From a checkpoint of a small transformer trained on Wikipedia: tied embeddings.
MLP neurons of a small language model. Each row is named by its layer, matrix (down: output weights) and neuron, and shows model dimensions 624-751. Each number is 50 + 12 x the weight over its row's rms, rounded and kept within 0 to 99. A neuron's up and down rows have the sign that makes its largest values positive.
A block is one neuron, or neurons of one layer that tend to fire together. After each block is what it responds to, as a language model described it from the Wikipedia text at the highest values.

L6.down698:49 45 43 52 64 47 61 58 56 23 57 55 57 30 34 45 65 38 30 54 61 73 41 49 56 31 46 69 43 64 40 37 56 66 52 36 35 54 78 31 54 59 46 37 74 80 36 40 54 57 25 60 55 24 59 59 40 72 57 51 64 53 42 54 67 38 73 36 64 45 57 51 44 30 51 41 60 52 59 51 42 47 47 56 49 43 59 63 51 38 53 38 49 52 34 43 52 40 34 42 67 45 47 57 46 35 30 54 49 76 45 69 47 57 63 47 51 45 70 39 52 75 51 38 50 44 53 54
Description: Named-phrase final tokens

L7.down329:41 16 47 65 69 64 47 47 53 28 64 22 66 66 62 43 58 35 48 52 25 38 51 61 47 46 62 60 43 33 32 59 50 52 42 52 59 40 35 36 50 36 60 48 49 37 52 36 67 42 58 46 45 61 53 44 34 74 49 68 47 56 69 57 66 52 88 38 47 50 43 62 43 35 61 59 50 65 67 51 56 53 46 48 36 48 44 46 54 74 55 60 39 36 69 51 42 53 56 54 73 76 57 61 36 58 49 58 49 38 52 20 57 36 62 51 57 53 69 39 39 37 41 73 41 69 53 42
L7.down455:85 76 58 67 60 67 52 53 35 35 20 45 70 58 78 47 48 62 35 57 61 62 56 53 47 47 37 35 66 63 56 22 40 65 47 33 43 69 52 46 75 54 71 56 57 54 55 59 36 25 34 68 53 46 50 42 56 57 53 58 72 59 63 55 29 64 64 44 60 36 55 54 67 34 40 64 47 47 66 42 38 50 55 61 25 59 40 64 47 75 15 26 47 60 30 55 34 28 38 50 72 52 48 46 29 52 40 60 58 50 53 47 22 68 51 64 73 40 56 50 39 45 65 54 42 54 51 31
L7.down603:48 39 46 52 67 55 58 46 22 29 35 62 39 33 73 73 35 48 55 69 51 36 49 43 56 39 43 51 31 67 51 45 45 64 33 54 68 46 36 58 57 58 62 52 52 52 39 59 40 38 50 72 67 29 41 45 52 42 29 48 40 57 54 36 53 37 45 49 51 61 34 50 38 35 41 45 75 54 56 50 43 64 40 47 28 65 37 42 55 53 43 40 56 60 43 37 63 64 63 50 60 46 70 51 48 41 49 58 65 29 72 64 57 41 41 51 40 48 54 47 55 52 42 46 67 48 62 59
L7.down896:68 42 36 53 31 56 49 51 55 52 57 64 48 56 41 43 29 51 51 54 30 32 49 58 51 40 89 37 64 41 32 39 40 56 67 60 66 45 41 33 51 55 60 63 66 57 42 36 60 56 48 38 41 57 43 54 57 68 61 55 26 48 52 63 68 43 53 36 36 54 39 30 56 45 35 43 49 30 63 40 67 32 44 37 63 43 44 51 41 50 57 65 53 40 44 48 49 38 74 31 46 74 30 43 54 46 40 40 38 41 46 41 44 72 72 34 45 73 33 68 43 38 38 57 36 56 32 44
Description: List-item separators

L6.down130:57 57 54 49 57 59 66 56 12 62 78 51 48 49 63 41 46 46 65 43 54 64 40 28 64 53 71 48 42 66 51 47 55 68 36 48 69 38 70 60 46 32 50 34 62 40 24 44 43 36 44 34 31 60 46 45 51 52 58 48 50 69 50 41 72 42 74 29 28 43 62 58 32 42 69 40 64 58 44 64 52 62 44 40 61 55 49 29 33 50 46 46 71 56 30 36 61 51 28 51 57 42 45 44 61 84 45 48 52 31 22 58 52 41 53 38 47 46 82 61 60 31 42 32 36 41 67 62
Description: Clause-ending commas

L4.down285:44 57 61 48 65 46 63 92 64 35 67 59 43 74 58 63 65 42 37 55 41 45 50 34 73 36 42 61 51 56 47 44 40 72 34 47 60 44 45 39 71 68 53 43 42 40 55 63 47 53 44 41 57 40 52 53 47 38 52 70 73 74 31 39 67 40 55 63 50 58 40 45 42 40 42 61 52 54 71 60 48 44 62 55 46 52 62 48 24 65 50 53 55 59 56 36 72 43 67 44 48 30 47 54 35 48 39 40 32 83 43 60 43 47 64 73 52 73 78 47 61 61 44 61 67 51 52 55
L4.down640:32 67 47 65 73 71 50 40 54 47 31 51 47 35 66 53 53 44 39 56 27 37 57 46 55 46 43 30 56 75 54 40 53 79 60 24 34 44 42 47 53 53 51 54 50 53 56 40 25 50 44 42 39 68 41 58 16 44 61 40 51 45 53 32 50 51 32 58 42 51 53 52 58 45 57 44 46 58 47 55 46 54 35 48 67 46 48 71 47 33 71 36 44 39 51 56 52 52 54 49 28 28 55 60 60 57 45 63 47 45 61 61 54 62 30 54 29 69 79 59 57 33 21 29 61 57 42 32
L4.down852:44 40 45 62 59 44 41 49 56 57 37 41 40 58 58 61 60 52 46 43 54 35 37 34 66 36 84 55 67 64 57 61 34 50 68 63 54 58 60 40 54 29 56 56 45 49 44 41 20 45 69 57 52 47 54 66 36 53 45 64 45 53 49 45 51 58 51 49 50 47 60 58 53 59 57 56 55 32 43 35 52 34 49 56 38 46 53 55 43 69 41 35 86 36 60 48 91 36 40 44 56 65 58 54 37 63 42 44 46 48 67 71 34 29 66 57 38 54 42 51 59 53 80 49 64 55 52 32
L4.down983:54 52 39 62 57 44 56 52 60 28 44 36 73 41 49 49 24 47 55 45 34 60 70 47 50 62 47 41 48 74 45 55 46 50 31 32 42 54 41 38 33 69 47 44 40 54 41 38 48 64 28 45 34 60 53 62 46 45 27 55 42 39 55 62 55 49 79 43 45 71 38 50 60 52 50 52 50 65 41 44 53 64 54 56 24 47 45 58 42 54 62 55 34 54 66 39 28 52 57 52 60 46 24 50 54 11 66 46 29 41 63 47 46 46 50 41 23 55 35 44 59 40 12 36 60 70 62 38
Description: Organization name head nouns

L4.down11:46 55 51 67 47 41 46 32 53 66 74 60 57 60 44 15 59 37 53 56 48 42 68 47 75 40 49 41 75 54 34 55 40 41 54 50 46 58 57 43 31 35 62 67 29 46 44 41 70 33 43 64 57 57 68 49 65 63 62 59 44 39 65 42 33 47 62 37 58 35 53 53 60 53 42 52 54 34 54 52 39 45 67 46 53 44 51 54 15 44 60 56 63 34 52 58 50 43 61 57 45 65 61 58 40 67 60 52 56 62 60 30 46 49 45 42 56 55 64 64 47 35 78 39 69 34 43 51
L4.down214:45 52 54 51 79 36 52 43 75 40 60 43 28 33 54 48 42 63 42 34 46 77 62 54 46 57 58 47 48 57 69 45 52 49 54 43 73 51 41 27 30 58 47 51 39 39 51 40 39 36 56 36 53 66 47 48 67 64 57 33 60 42 31 68 27 51 57 43 27 50 59 60 43 52 47 42 53 32 49 72 68 60 80 44 56 46 53 37 75 44 72 40 45 35 41 57 42 50 39 67 63 61 40 67 69 46 20 44 39 54 56 52 40 49 45 46 66 61 38 59 56 39 58 53 54 39 65 54
L4.down710:54 50 50 48 43 44 51 44 51 39 70 66 36 54 15 41 46 49 58 64 53 73 43 43 49 42 50 47 19 27 60 58 42 41 57 38 64 56 64 73 69 40 35 47 37 46 56 53 53 46 54 55 53 47 30 27 61 51 32 43 52 31 54 56 46 46 57 46 45 67 55 67 50 32 49 45 68 48 59 52 47 48 56 32 42 50 48 42 61 53 41 54 60 49 44 46 61 50 47 39 42 63 61 58 67 60 68 48 45 50 67 39 28 64 45 45 64 52 47 43 42 36 49 60 53 61 54 39
L4.down982:76 52 49 57 40 36 29 55 46 60 35 52 60 46 27 40 39 52 41 57 56 48 24 47 57 64 42 64 41 41 43 26 47 59 40 54 73 60 46 63 44 48 45 37 40 61 37 47 60 30 42 56 35 69 58 46 35 44 58 57 47 39 56 41 49 53 54 37 59 39 52 55 45 33 62 44 65 55 41 43 52 52 56 73 46 63 72 48 44 38 54 60 47 52 70 42 65 61 44 56 55 51 79 39 42 47 40 79 69 45 38 34 57 45 45 51 55 44 42 54 59 38 45 51 33 64 50 42
Description: List-item separators

L7.down252:36 43 39 59 41 32 53 34 39 55 55 64 36 39 33 34 48 57 28 40 66 35 42 43 48 31 90 40 64 34 46 46 43 38 36 56 42 49 66 58 55 60 61 45 42 51 46 27 57 31 67 56 43 56 58 45 59 73 47 67 55 65 52 52 47 57 61 82 37 41 58 41 55 27 59 67 50 36 46 47 27 40 43 45 52 61 59 52 56 47 47 75 60 65 41 39 59 58 27 32 42 38 53 69 50 24 47 42 50 53 43 49 45 50 38 41 61 62 38 37 69 53 68 29 36 45 56 53
L7.down272:70 68 52 56 75 43 52 30 59 70 56 21 53 56 48 57 21 30 45 30 63 48 47 34 59 44 36 43 54 47 45 48 65 31 40 48 73 72 56 59 62 53 34 37 51 37 20 52 64 39 56 37 59 53 49 55 33 44 51 32 64 28 61 50 39 57 72 68 35 52 48 54 49 41 61 35 55 75 67 44 70 30 54 61 65 56 78 49 58 39 87 23 31 32 58 37 56 58 45 71 57 43 67 50 46 40 42 46 52 42 57 44 50 55 56 59 43 56 42 65 64 41 52 45 60 52 42 75
L7.down295:49 47 52 48 42 70 49 39 47 65 51 31 46 35 56 51 25 25 79 28 39 51 49 38 50 25 60 63 65 27 45 48 73 83 50 64 55 44 40 37 43 39 47 48 43 73 50 33 47 51 73 69 42 47 52 48 72 49 41 48 64 55 55 51 55 40 74 45 46 79 61 36 42 69 61 46 55 80 57 30 60 56 36 47 49 49 33 56 54 71 49 59 59 33 65 28 45 57 37 39 43 58 50 48 59 72 55 29 41 54 56 52 51 74 45 44 63 44 56 23 38 55 42 41 52 46 31 42
L7.down877:56 33 57 51 33 38 48 64 67 54 52 47 51 55 47 45 27 38 45 10 61 67 60 56 48 48 77 48 47 38 64 35 60 57 61 61 69 31 38 45 20 65 55 46 53 45 25 41 37 40 56 43 56 60 49 54 47 54 64 46 61 42 74 48 61 57 68 62 46 63 69 50 55 53 46 55 51 36 61 60 59 53 34 42 43 67 50 53 60 51 27 44 14 36 65 37 51 44 57 79 58 50 53 26 43 41 69 35 72 63 57 56 28 76 49 38 37 68 51 58 52 55 49 63 36 63 68 56
Description: Collective group nouns